Weights of a small GPT-style language model, trained from scratch on English Wikipedia.
Training: a variant of Muon for these matrices, 12500 steps.
MLP neurons of a small language model. Each row is named by its layer, matrix (gate and up: input weights; down: output weights) and neuron, and shows model dimensions 80-143. Each number is 50 + 15 x the weight over its row's rms, rounded and kept within 0 to 99. A neuron's up and down rows have the sign that makes its largest values positive.
After each neuron's rows, "fires on" lists the tokens most often at its 100 highest values on Wikipedia text that the model never trained on; "fires before" lists the tokens most often just after its 100 highest values on Wikipedia text that the model never trained on.

L5.gate295:29 55 54 62 47 39 60 75 52 54 39 63 52 74 68 58 43 45 76 57 34 59 73 75 47 69 36 31 55 73 27 33 29 56 62 56 27 48 40 63 52 49 80 52 42 48 51 43 49 43 40 48 49 35 32 14 67 39 57 61 30 18 34 31
L5.up295:68 68 68 46 27 52 37 42 63 43 55 61 51 28 21 41 53 71 62 58 75 99 24 51 14 40 40 70 52 26 48 59 13 49 59 51 58 53 24 88 49 33 59 31 41 57 64 43 37 54 72 35 46 44 66 57 47 42 36 43 60 80 42 37
L5.down295:30 59 70 46 45 40 65 31 53 38 35 57 31 69 51 28 39 39 25 64 28 60 69 75 35 64 47 34 56 43 52 52 51 51 32 36 62 47 40 29 41 51 62 46 45 69 51 59 74 45 44 40 48 60 51 21 39 49 66 51 53 50 46 64
fires on: " ", " +"
fires before: "1", "2", "4", " |", "3", "0"

L2.gate483:43 81 51 53 82 36 47 45 49 57 81 31 61 51 61 41 59 38 84 69 61 65 52 30 64 49 71 55 40 38 40 38 43 45 65 51 58 39 49 47 40 54 55 37 45 49 41 42 66 40 63 19 27 68 65 19 62 48 40 57 58 38 43 22
L2.up483:74 40 40 27 56 40 53 39 54 51 48 32 39 74 38 44 44 27 57 27 68 67 29 31 68 38 16 48 61 32 82 53 47 48 22 60 47 49 36 79 59 42 39 48 46 21 78 48 60 44 62 31 35 38 53 77 66 33 38 51 27 63 55 53
L2.down483:42 63 38 58 59 55 31 77 63 66 42 85 22 28 48 57 72 53 73 25 54 51 36 63 38 38 26 53 54 68 38 63 73 48 37 65 36 77 61 40 71 55 30 45 43 46 52 30 47 42 28 62 30 47 52 82 75 55 64 45 48 60 65 66
fires on: ":", "/"
fires before: "1", "0", "4", "2", "3"

L3.gate365:49 31 76 55 51 31 64 70 49 31 60 44 33 56 37 39 54 35 59 35 42 44 56 52 43 31 57 30 22 57 71 59 63 40 31 53 57 73 33 36 37 76 49 43 34 63 41 49 29 65 82 69 54 61 51 33 86 50 34 67 39 62 28 43
L3.up365:59 26 73 44 50 26 75 60 95 45 42 48 10 41 32 72 66 58 44 32 19 64 55 52 46 65 52 76 55 71 47 26 66 51 25 48 49 74 51 46 55 60 62 78 50 58 54 54 63 58 93 51 48 41 61 46 59 39 55 65 52 64 38 55
L3.down365:20 35 54 35 70 61 51 57 50 49 65 41 53 45 64 32 40 66 44 50 46 45 50 38 38 51 41 22 54 52 53 51 46 34 66 35 49 25 31 57 43 56 46 33 18 30 70 77 36 62 65 80 57 60 76 54 40 79 51 31 69 68 25 35
fires on: " |"
fires before: " ", "\n", " Qualification"

L3.gate437:00 68 43 71 35 57 46 25 43 55 51 33 57 71 54 35 44 49 44 63 36 41 30 52 56 43 52 32 59 56 54 46 70 59 47 43 53 28 81 63 45 38 22 26 44 55 66 80 45 65 55 68 66 25 35 44 37 40 73 55 50 43 28 66
L3.up437:61 45 60 56 52 59 44 51 68 57 43 42 45 39 55 30 17 25 65 59 45 76 50 70 35 56 50 57 66 36 45 37 49 51 64 58 50 82 68 30 35 94 46 49 55 68 32 55 45 70 69 44 55 67 48 55 63 72 35 58 55 39 31 77
L3.down437:47 58 65 37 49 57 60 73 62 44 42 54 74 46 55 39 54 30 49 57 43 67 66 35 68 28 30 51 30 68 34 58 53 50 36 28 39 63 48 76 43 57 52 33 37 16 47 42 36 37 34 54 57 39 26 54 46 77 83 49 62 47 51 63
fires on: " |", "s", ":"
fires before: " ", " Democratic", " Candidate", " Team"

L3.gate439:73 20 45 45 41 63 45 36 81 43 33 45 71 67 65 42 55 55 49 52 56 57 66 33 22 16 54 47 61 44 36 51 60 39 50 56 46 50 55 53 55 53 39 69 43 46 35 29 52 70 42 41 63 69 65 50 53 46 60 47 64 41 33 92
L3.up439:70 41 41 44 37 64 73 50 51 44 70 52 32 60 48 64 44 35 41 40 42 83 61 71 44 34 62 50 55 52 55 52 91 16 30 46 76 67 62 79 46 45 50 80 62 34 45 42 48 50 60 70 66 53 68 59 29 63 69 74 45 35 49 67
L3.down439:54 42 60 66 36 52 33 67 51 29 63 32 39 52 43 29 53 43 58 94 52 68 34 53 62 21 44 76 61 62 25 62 61 60 37 63 52 28 65 48 65 50 13 42 27 65 60 36 29 50 32 41 37 53 56 46 56 51 60 09 51 57 31 40
fires on: "\n"
fires before: "\n", "|", " "

L5.gate100:57 50 52 42 61 69 67 42 65 83 57 37 71 82 28 58 56 55 78 58 56 27 56 28 50 37 71 70 53 29 12 68 47 38 44 46 50 45 50 51 47 54 34 34 52 56 76 58 55 59 54 52 42 88 90 56 64 54 41 48 42 51 70 79
L5.up100:22 29 76 64 37 55 46 38 50 37 47 51 52 16 42 54 41 78 58 22 27 81 71 55 40 68 51 61 46 50 68 45 79 58 52 71 38 45 39 61 76 59 87 66 48 27 52 53 49 51 71 55 68 53 59 56 66 66 40 28 45 55 44 27
L5.down100:50 75 62 33 30 54 65 48 39 76 40 41 41 30 41 44 44 33 47 57 57 75 46 61 31 45 42 58 49 49 24 42 52 66 56 29 35 44 37 52 59 50 30 73 32 49 29 54 68 48 35 80 70 68 38 66 50 41 36 45 34 66 36 38
fires on: "0"
fires before: "0", "1", "2"

L3.gate118:64 42 58 37 68 39 46 68 38 57 51 46 67 60 44 63 34 56 48 56 55 69 47 41 40 52 67 34 53 38 28 49 68 57 66 63 68 40 50 75 57 36 56 54 48 35 70 71 27 41 47 52 34 71 53 31 48 47 41 43 50 39 38 63
L3.up118:48 34 62 30 95 52 60 38 48 57 34 49 33 35 27 76 47 61 35 40 34 38 70 45 46 57 61 28 62 77 32 60 54 35 55 31 55 55 37 68 54 64 51 43 72 44 51 58 55 69 50 36 64 60 62 50 53 30 47 45 57 43 37 50
L3.down118:69 20 36 43 61 56 50 59 65 55 43 52 71 36 35 56 30 52 68 50 75 48 44 57 27 63 46 54 58 34 58 37 32 68 76 57 71 50 40 51 61 51 65 58 70 22 68 57 40 63 57 23 28 55 30 61 76 39 35 19 10 27 79 61
fires on: "0", "lat", "ep"
fires before: "0", "1", "2", "ing", "form"

L2.gate50:53 58 35 62 42 44 60 52 49 57 59 42 68 44 73 52 43 63 44 39 49 50 60 44 58 46 36 56 49 58 55 33 41 73 52 46 42 74 37 48 56 57 65 45 24 38 39 28 45 53 20 37 60 54 47 53 38 61 47 03 61 86 55 62
L2.up50:32 64 21 55 15 32 77 60 31 43 56 59 53 57 49 45 59 43 70 48 51 43 66 56 57 50 58 60 49 70 32 67 62 60 46 26 34 64 55 28 41 54 54 53 71 65 51 42 84 57 38 25 54 19 74 51 33 41 56 38 58 43 36 60
L2.down50:50 45 90 59 61 49 58 53 58 19 39 20 22 33 43 25 68 53 49 48 63 74 49 61 27 31 64 67 67 52 37 61 55 25 52 51 80 55 60 57 76 59 53 56 34 56 52 65 25 51 39 48 46 56 26 63 84 61 36 45 41 35 40 37
fires on: ")"
fires before: " |", "\n"

L5.gate173:50 38 51 67 66 74 78 78 47 64 93 50 54 36 42 70 57 44 34 39 36 41 83 35 28 60 46 52 40 60 54 74 80 58 38 49 47 60 53 50 45 49 42 38 63 68 32 52 32 54 53 54 38 39 58 43 47 64 69 13 33 59 14 30
L5.up173:42 38 24 44 48 45 84 53 35 46 67 49 66 48 50 86 51 64 63 34 55 45 50 22 47 43 69 35 33 60 59 44 77 54 57 47 30 51 21 50 59 40 49 51 30 40 49 52 59 38 68 47 63 48 27 52 66 63 61 14 75 66 24 28
L5.down173:56 53 35 27 41 56 53 41 43 36 84 55 56 40 49 28 50 46 55 34 44 39 40 63 38 38 53 22 18 48 52 40 49 65 72 54 37 31 74 70 32 54 70 54 58 65 47 64 52 65 41 43 68 37 14 56 37 49 63 49 57 51 39 63
fires on: " there", " it", " It", " There", " which"
fires before: " was", " is", " were", " are", "'"

L3.gate372:59 23 47 57 63 45 51 67 39 41 40 60 24 39 55 83 58 70 73 42 83 83 43 38 42 49 66 55 56 40 39 44 55 50 66 48 52 61 22 31 28 78 40 57 49 99 32 46 41 61 32 72 73 62 31 60 56 62 68 57 55 39 88 48
L3.up372:62 53 50 44 46 51 31 56 25 55 42 55 29 33 55 80 72 57 76 31 54 60 41 63 61 49 61 54 38 47 39 55 77 50 48 35 42 70 49 40 33 67 65 88 69 63 29 39 39 22 23 52 64 79 41 99 45 58 56 59 63 38 63 60
L3.down372:47 24 56 75 69 25 68 51 61 30 45 52 61 41 65 89 27 62 75 39 58 60 39 57 41 41 48 41 64 75 34 45 63 27 42 46 66 45 42 54 57 32 59 30 42 79 37 32 67 61 30 79 66 43 36 66 42 83 35 58 42 37 45 69
fires on: " |", " "
fires before: " ", " |", "\n"

L3.gate330:72 56 24 47 50 41 70 56 63 40 61 46 44 52 40 37 25 54 13 71 63 70 52 57 60 60 36 54 52 62 47 45 56 45 39 71 43 46 60 33 56 31 38 50 33 30 61 70 73 64 44 26 75 56 53 69 36 48 47 55 47 53 63 44
L3.up330:59 79 63 43 56 48 56 66 56 57 34 42 30 67 30 45 48 39 08 76 42 60 40 74 54 51 47 31 69 47 32 38 61 61 54 29 42 31 55 20 70 54 39 67 63 53 48 45 26 42 50 25 45 49 62 34 50 65 31 64 37 33 68 69
L3.down330:59 51 38 17 28 51 80 64 49 63 24 36 47 45 46 46 67 50 32 41 28 46 66 71 47 46 28 65 58 54 47 36 77 40 59 15 61 36 69 84 61 38 92 44 50 52 40 47 44 56 71 50 55 36 30 40 55 51 61 47 35 45 45 63
fires on: "0"
fires before: " |", ".", "–"

L2.gate392:68 19 42 40 78 40 41 51 25 64 82 59 43 66 53 48 44 59 37 56 28 47 64 63 61 40 42 58 58 08 36 45 71 46 65 41 38 50 63 49 55 34 67 46 61 71 41 50 37 47 63 32 65 35 53 95 74 45 62 43 26 47 64 37
L2.up392:51 33 34 34 70 67 40 65 44 61 57 52 60 41 35 47 57 65 30 24 60 39 34 38 55 45 46 62 63 40 28 58 60 73 45 40 75 35 51 61 65 42 58 36 63 48 43 47 56 67 41 59 28 52 91 28 53 59 78 38 70 40 59 55
L2.down392:57 42 31 06 64 49 44 49 42 80 39 43 40 44 70 38 46 66 23 64 65 62 69 65 73 62 50 45 70 20 36 71 57 61 44 48 48 36 66 66 27 38 49 46 58 58 51 67 25 54 28 48 48 55 48 28 52 69 63 41 28 64 44 45
fires on: " Total", " hold", " medal", " average"
fires before: " |", " votes", " –", ":", " ", " medal"

L2.gate619:57 33 36 50 42 54 81 23 69 40 36 43 39 51 52 25 45 90 40 28 43 37 51 36 19 25 29 40 33 13 68 49 69 54 43 43 37 51 42 58 23 57 61 45 50 54 40 72 58 28 66 39 48 39 49 31 44 74 62 52 42 15 69 38
L2.up619:77 32 48 53 44 56 22 24 61 53 48 51 67 49 46 45 54 48 70 66 46 73 54 76 52 28 32 62 74 55 46 41 64 55 51 54 58 71 59 53 51 70 57 49 58 57 59 52 31 84 45 80 49 49 55 51 20 73 87 44 47 46 49 59
L2.down619:62 29 36 39 53 69 81 68 40 55 84 41 45 50 32 67 32 52 66 65 46 54 28 46 23 46 34 53 14 33 56 69 53 30 59 75 38 61 64 56 30 54 58 15 62 71 48 34 64 57 57 47 23 73 13 49 61 50 62 34 63 44 59 34
fires on: " It", " it", "It"
fires before: " was", " is", " would", " has"

L3.gate391:94 58 57 51 46 23 40 49 66 74 97 29 40 38 67 77 55 61 27 60 95 65 74 49 41 47 53 37 39 47 44 61 59 69 53 31 36 62 51 21 35 47 39 63 34 74 27 60 53 68 50 49 67 38 47 47 57 51 53 49 55 61 63 47
L3.up391:75 27 66 49 48 23 24 47 38 64 58 44 46 32 65 79 57 54 49 68 61 51 46 75 43 45 60 15 59 50 00 60 83 64 42 35 60 95 58 40 59 50 44 58 47 76 10 40 37 56 49 47 72 67 36 79 46 50 30 49 29 38 70 39
L3.down391:58 19 34 37 34 55 49 68 78 85 65 50 59 26 44 66 69 26 58 37 34 45 43 66 38 56 29 48 62 82 24 51 61 70 51 41 55 46 51 60 59 68 58 28 66 88 57 44 73 50 49 55 24 42 47 56 45 43 50 50 18 50 39 37
fires on: " |", "\n"
fires before: "\n", "|", " |", " ", "|---|---|---|"

L2.gate55:27 35 48 39 61 43 47 34 59 32 16 53 04 23 09 52 53 42 42 55 33 31 83 65 36 33 53 54 32 56 55 51 44 57 54 43 21 51 35 53 61 48 67 40 80 58 59 52 37 50 65 45 30 46 75 84 52 47 36 40 56 63 43 51
L2.up55:38 34 47 28 52 64 28 67 79 54 28 59 25 48 51 26 31 58 62 68 59 81 47 48 30 66 39 47 25 65 49 35 27 54 45 45 78 52 35 83 68 46 43 46 66 10 61 82 45 42 63 64 54 26 76 51 75 49 33 37 86 58 49 54
L2.down55:61 39 58 49 85 71 44 52 59 30 23 62 39 23 11 49 57 45 78 47 43 53 55 58 50 28 69 77 35 33 35 39 54 60 56 40 56 74 31 32 39 65 64 55 46 66 66 55 53 50 56 68 35 79 66 43 53 52 53 59 71 63 62 85
fires on: "0", "7", "6", "2"
fires before: "0", "9", "1", "3"

L5.gate575:58 39 78 61 49 70 43 60 45 62 33 48 50 59 65 11 40 50 52 67 62 20 55 51 41 71 51 24 51 56 42 42 54 44 59 24 39 59 28 64 81 57 58 71 53 47 35 45 59 48 67 49 67 39 55 63 56 64 51 31 43 27 24 59
L5.up575:51 68 65 48 69 53 11 42 34 47 74 44 31 55 22 45 32 41 53 25 47 59 78 41 45 61 50 59 66 51 22 60 63 72 58 72 45 52 58 28 54 43 38 20 65 60 58 76 65 70 25 65 76 50 25 09 34 66 59 99 48 60 34 45
L5.down575:55 51 33 53 52 56 63 61 59 35 45 40 55 51 21 55 33 74 40 17 40 49 57 42 50 42 58 68 56 65 30 34 63 44 41 61 30 50 26 39 55 41 52 39 46 53 41 37 76 70 64 59 50 31 46 71 56 48 38 57 06 26 48 36
fires on: " ", "u", "e", "2", "it", "vers"
fires before: "2", "1", "0"

L5.gate578:50 53 38 45 53 45 48 45 71 52 26 79 75 54 61 46 57 78 53 60 32 79 64 77 69 50 52 66 32 60 47 78 48 50 66 49 51 43 41 49 68 33 54 42 44 44 48 64 66 83 67 32 48 35 85 29 16 67 39 84 35 70 56 84
L5.up578:60 50 41 45 61 42 56 58 39 53 45 56 49 55 16 72 61 42 51 43 52 43 74 29 16 34 34 58 66 38 49 54 25 14 73 52 62 68 30 35 46 61 55 58 55 67 29 75 74 81 31 58 61 60 63 50 43 61 67 33 33 43 86 31
L5.down578:65 56 43 71 57 42 24 49 65 50 37 47 49 55 29 63 31 38 41 75 37 55 62 58 20 58 27 49 37 69 35 57 34 13 87 45 55 35 56 59 42 25 49 40 59 69 37 55 72 99 76 68 50 38 59 16 16 51 53 41 36 63 76 64
fires on: "0", "9", "2", "ad", "1"
fires before: "0", "1", "3", "9", "4"

L5.gate160:36 40 49 71 66 78 68 70 43 22 42 42 64 52 24 33 33 70 55 63 60 44 47 54 49 60 19 67 52 33 41 54 51 51 48 40 55 40 43 49 44 78 40 76 50 41 57 43 46 57 67 32 88 61 52 74 21 62 44 43 46 43 55 57
L5.up160:87 54 28 51 69 72 43 54 59 87 60 43 59 66 47 39 52 38 50 65 25 49 61 40 52 56 34 45 60 54 77 45 80 32 51 70 52 50 65 68 40 57 89 36 61 44 56 53 52 76 60 36 51 71 54 52 66 22 22 62 57 19 54 38
L5.down160:60 47 36 44 50 51 45 54 21 41 53 55 39 54 37 41 28 44 43 51 61 58 74 27 15 25 29 48 49 57 42 52 81 48 44 51 49 61 48 22 70 63 51 65 64 51 49 49 70 63 40 41 61 65 21 34 52 45 32 64 22 63 46 49
fires on: " ", ","
fires before: "1", "2", ".", " ", "0"

L2.gate292:47 62 41 65 53 60 68 58 57 59 36 56 64 63 32 53 36 57 43 55 42 15 46 48 55 51 37 48 57 43 60 53 33 35 61 60 31 43 50 21 50 55 65 38 58 53 59 71 32 57 36 83 48 36 58 65 61 43 65 53 49 65 41 53
L2.up292:69 62 59 62 70 27 57 64 67 36 40 47 40 57 52 62 17 45 52 25 40 64 36 53 42 24 44 36 39 38 82 51 23 51 58 51 68 70 40 26 42 47 23 58 64 78 70 45 57 04 51 56 35 96 58 64 71 53 59 56 23 23 38 52
L2.down292:79 27 63 53 27 45 76 24 36 53 54 63 14 64 33 53 18 37 47 51 44 51 20 48 51 27 57 44 69 43 32 60 34 60 52 27 64 52 69 34 60 60 38 64 41 73 73 41 69 49 46 35 31 59 58 23 50 46 61 38 63 42 54 67
fires on: "–", "-", "erie"
fires before: "1", "0", "2", "3", " D"

L5.gate477:74 46 18 14 45 56 70 67 51 55 46 45 55 61 68 39 59 38 67 44 44 54 65 21 22 49 65 28 48 46 53 48 56 68 59 68 57 76 27 27 46 58 58 47 45 30 75 54 43 38 67 61 27 60 34 38 45 58 51 56 31 31 48 36
L5.up477:62 44 52 54 32 51 68 66 37 56 12 22 44 31 77 16 42 53 50 69 30 33 47 25 53 59 27 53 39 33 63 33 46 42 42 43 45 74 41 57 77 58 51 57 66 37 27 55 42 48 61 36 53 17 55 37 28 34 60 65 43 55 18 69
L5.down477:54 34 51 53 54 41 54 70 25 80 55 26 45 34 53 35 55 78 58 31 28 35 62 33 36 38 23 30 33 50 41 47 85 55 50 59 42 73 15 60 48 56 64 50 72 33 62 35 50 45 42 65 34 52 57 40 62 54 44 68 51 39 26 57
fires on: "0", "2", "1", " ", " of", " the"
fires before: "0", "1", "9", "2", " ", " the"

L2.gate204:50 31 56 64 65 54 64 80 33 30 44 57 36 51 34 52 56 99 11 35 66 22 44 67 29 41 48 49 27 63 35 51 63 57 80 50 41 42 80 77 27 31 66 47 48 38 41 34 92 50 48 47 67 89 40 58 52 51 67 57 49 47 48 52
L2.up204:74 55 40 39 46 67 71 51 14 52 37 49 75 51 34 38 34 53 45 51 66 45 63 41 82 32 52 30 72 55 44 38 34 20 78 48 02 64 54 31 60 59 64 57 25 57 69 34 82 46 53 66 77 54 77 55 47 61 37 64 62 21 47 47
L2.down204:66 58 35 36 37 37 53 42 63 47 39 24 50 63 37 43 12 63 35 50 35 54 59 51 40 56 27 73 50 37 53 34 41 48 48 47 62 41 32 60 47 37 43 51 44 45 27 54 44 54 66 60 46 53 64 24 62 42 42 40 46 61 44 54
fires on: "0"
fires before: " |", ".", "–", "8", ":"

L3.gate441:26 45 49 60 39 28 47 33 52 48 29 84 38 94 48 73 65 41 35 75 45 53 72 61 44 59 49 64 62 38 70 43 61 56 53 30 30 52 35 76 70 46 63 80 49 33 45 55 20 51 41 47 56 63 37 55 48 38 57 52 27 43 25 24
L3.up441:53 42 48 34 50 62 44 45 58 50 43 62 72 58 43 96 55 67 66 40 59 26 31 54 58 34 44 77 50 49 38 42 68 58 30 16 60 56 50 42 50 42 50 46 49 25 42 36 53 40 27 33 58 21 43 65 63 69 73 62 57 77 21 31
L3.down441:55 39 50 65 58 45 44 48 79 34 55 50 64 48 63 46 66 60 57 05 40 47 57 53 61 40 53 28 34 59 63 49 51 43 25 80 28 44 45 42 45 55 23 56 17 56 57 47 49 46 50 39 85 41 56 66 51 57 60 46 46 40 62 40
fires on: " It", " it", " They", " well", " that", " they"
fires before: " was", " is", " as", " has"

L2.gate451:43 60 51 56 51 45 43 70 53 46 48 47 45 39 35 66 59 52 65 71 74 48 61 77 21 54 52 69 55 63 47 25 74 51 46 71 46 42 29 27 55 41 45 33 90 54 46 49 53 89 47 46 68 50 35 46 63 64 31 32 54 54 42 61
L2.up451:43 39 40 51 69 32 23 71 47 41 37 38 22 29 50 59 43 61 61 57 34 59 63 66 55 57 43 59 58 63 53 41 76 54 45 42 33 64 59 39 38 59 46 51 54 58 64 66 39 43 53 60 87 48 41 27 52 41 68 16 25 59 28 55
L2.down451:54 55 29 54 58 61 75 37 66 39 64 55 59 30 18 49 59 64 46 67 36 37 22 38 60 64 78 12 56 35 31 60 31 52 71 46 47 31 58 53 42 37 53 46 45 71 60 72 41 51 59 85 32 52 47 63 59 71 59 60 65 48 54 72
fires on: ".", ")."
fires before: "\n", " The", " |", " He", " ", " It"

L3.gate507:43 69 57 40 57 62 44 61 59 59 60 55 26 64 72 37 32 52 67 68 74 23 59 47 24 55 73 41 50 50 28 53 35 36 47 48 58 58 63 34 41 53 52 37 44 39 41 50 32 49 33 51 76 62 24 65 50 43 54 41 22 42 73 57
L3.up507:66 14 53 45 29 23 63 36 41 43 72 37 35 42 56 35 24 60 48 57 51 41 56 83 49 37 62 51 64 72 20 45 78 37 62 49 47 57 45 83 39 68 52 42 55 64 57 54 72 66 34 51 58 56 48 69 49 64 68 59 69 27 77 58
L3.down507:49 33 44 46 36 14 46 55 76 30 30 50 63 34 68 40 42 64 41 23 63 94 49 39 56 62 77 51 26 52 69 36 57 40 44 40 51 72 61 43 30 86 44 33 80 33 49 59 38 43 65 58 35 29 44 65 28 57 47 66 72 66 87 76
fires on: " |", "1", "an", "ed", " "
fires before: " ", " Democratic", "0", " to"

L3.gate135:56 34 65 52 47 34 37 81 38 42 58 60 12 54 57 52 43 56 44 72 57 52 67 65 30 68 51 25 77 78 22 47 87 46 59 69 54 40 44 55 59 46 36 39 37 62 53 66 62 74 60 61 49 38 54 56 67 58 17 63 67 56 21 53
L3.up135:54 50 65 64 53 50 59 58 46 31 34 72 41 72 58 62 24 65 51 71 62 63 60 29 29 42 63 76 34 58 38 43 79 45 65 36 63 30 66 36 56 51 49 56 44 46 49 41 46 72 83 73 41 70 36 44 67 69 23 53 50 33 27 40
L3.down135:31 70 60 67 55 53 73 51 88 42 80 58 36 52 39 31 41 73 46 64 44 53 43 34 58 63 54 20 63 49 44 63 63 54 56 59 77 59 45 54 40 70 71 60 41 67 45 54 50 51 55 68 47 60 64 37 42 38 63 31 76 45 29 73
fires on: " |", "\n", ";", "6"
fires before: "-", "\n", " ", " +", " |"

L3.gate570:58 61 36 30 64 44 62 77 40 73 33 66 62 55 60 43 68 33 26 57 28 33 28 47 18 60 57 35 65 58 37 52 59 68 71 60 38 35 73 45 51 25 51 70 71 43 64 55 57 44 99 47 44 33 75 53 59 43 38 56 67 50 51 31
L3.up570:63 69 37 76 41 40 40 74 74 84 61 66 64 40 68 59 74 63 47 41 44 65 46 42 59 45 00 51 56 64 43 44 62 57 49 47 69 17 19 28 64 54 62 49 48 69 49 44 24 68 38 57 59 18 67 38 20 42 64 35 45 61 41 44
L3.down570:55 39 52 69 89 42 31 64 31 59 38 66 65 67 55 37 36 51 41 26 59 56 72 39 34 51 43 61 51 69 57 55 63 53 58 57 50 16 43 39 32 45 41 39 56 41 52 67 51 70 50 26 35 29 99 49 48 45 40 31 41 45 51 65
fires on: "–", "ul"
fires before: "2", "1", "0", "5", "7", "3"

L2.gate42:44 41 42 48 53 24 76 40 50 45 51 64 36 46 72 66 36 57 50 34 63 65 57 64 51 37 53 46 68 47 66 68 38 25 75 41 45 62 38 31 64 41 47 45 50 63 58 42 61 32 30 48 40 53 72 50 56 37 64 98 55 42 61 68
L2.up42:71 37 30 62 49 56 57 41 78 41 42 57 45 41 48 58 36 47 59 58 85 39 55 37 52 51 66 60 87 57 71 43 48 61 61 46 82 32 34 56 61 34 30 45 43 42 56 58 55 38 31 33 44 33 36 51 65 52 60 60 38 52 60 61
L2.down42:56 50 23 39 46 45 21 27 44 51 51 73 54 63 18 58 48 24 56 28 54 37 50 41 36 45 33 64 53 76 69 51 57 63 58 28 60 61 58 57 25 68 53 47 31 56 26 49 45 50 48 63 37 51 54 84 74 36 17 51 35 42 53 35
fires on: "–", ".", "lu", "ra"
fires before: "1", "2", "0", "3", "6"

L2.gate249:43 44 58 12 54 50 68 65 64 63 61 45 50 57 67 57 36 28 51 60 89 49 57 65 27 63 46 64 76 18 47 46 62 56 41 42 49 59 61 43 40 29 63 49 70 49 47 39 44 48 35 54 68 63 32 32 30 61 63 37 42 75 55 53
L2.up249:53 43 30 66 56 52 35 64 51 52 57 74 62 30 36 64 84 48 41 14 62 62 55 99 28 32 42 83 65 39 35 54 73 48 47 60 56 68 52 29 41 40 55 60 62 39 28 53 52 67 21 70 52 60 47 50 32 54 29 43 24 44 46 52
L2.down249:53 44 55 36 62 28 60 50 62 43 23 48 63 51 62 46 55 59 76 54 55 80 50 49 46 28 62 46 48 55 43 74 69 51 38 62 61 50 27 42 62 52 65 77 56 37 40 63 44 42 24 62 55 67 52 43 24 67 70 47 83 66 25 45
fires on: " |"
fires before: " |", "\n", " ", " Votes", " —", " Pts"

L3.gate44:51 48 27 30 70 25 51 47 65 55 43 70 73 67 69 57 29 45 35 63 28 56 46 30 52 32 58 64 27 55 68 23 46 34 52 31 54 33 58 39 64 70 43 50 32 56 53 34 45 61 32 40 22 75 49 30 67 39 67 51 41 45 41 45
L3.up44:12 39 57 36 50 31 62 28 57 21 39 52 45 35 34 49 53 12 56 68 54 55 17 68 56 42 38 25 53 35 66 69 55 44 62 57 63 49 44 39 41 49 60 57 64 44 58 36 51 39 75 59 40 58 57 68 47 47 67 38 20 51 40 80
L3.down44:38 47 32 65 52 88 61 43 39 27 29 51 35 43 41 40 31 57 48 23 68 38 39 57 44 45 43 13 69 41 69 44 72 27 61 45 43 35 39 56 42 65 65 70 37 44 25 58 58 61 91 55 42 53 42 31 37 60 25 53 33 41 39 67
fires on: "–", "s"
fires before: "1", "0", "2", "3", " |"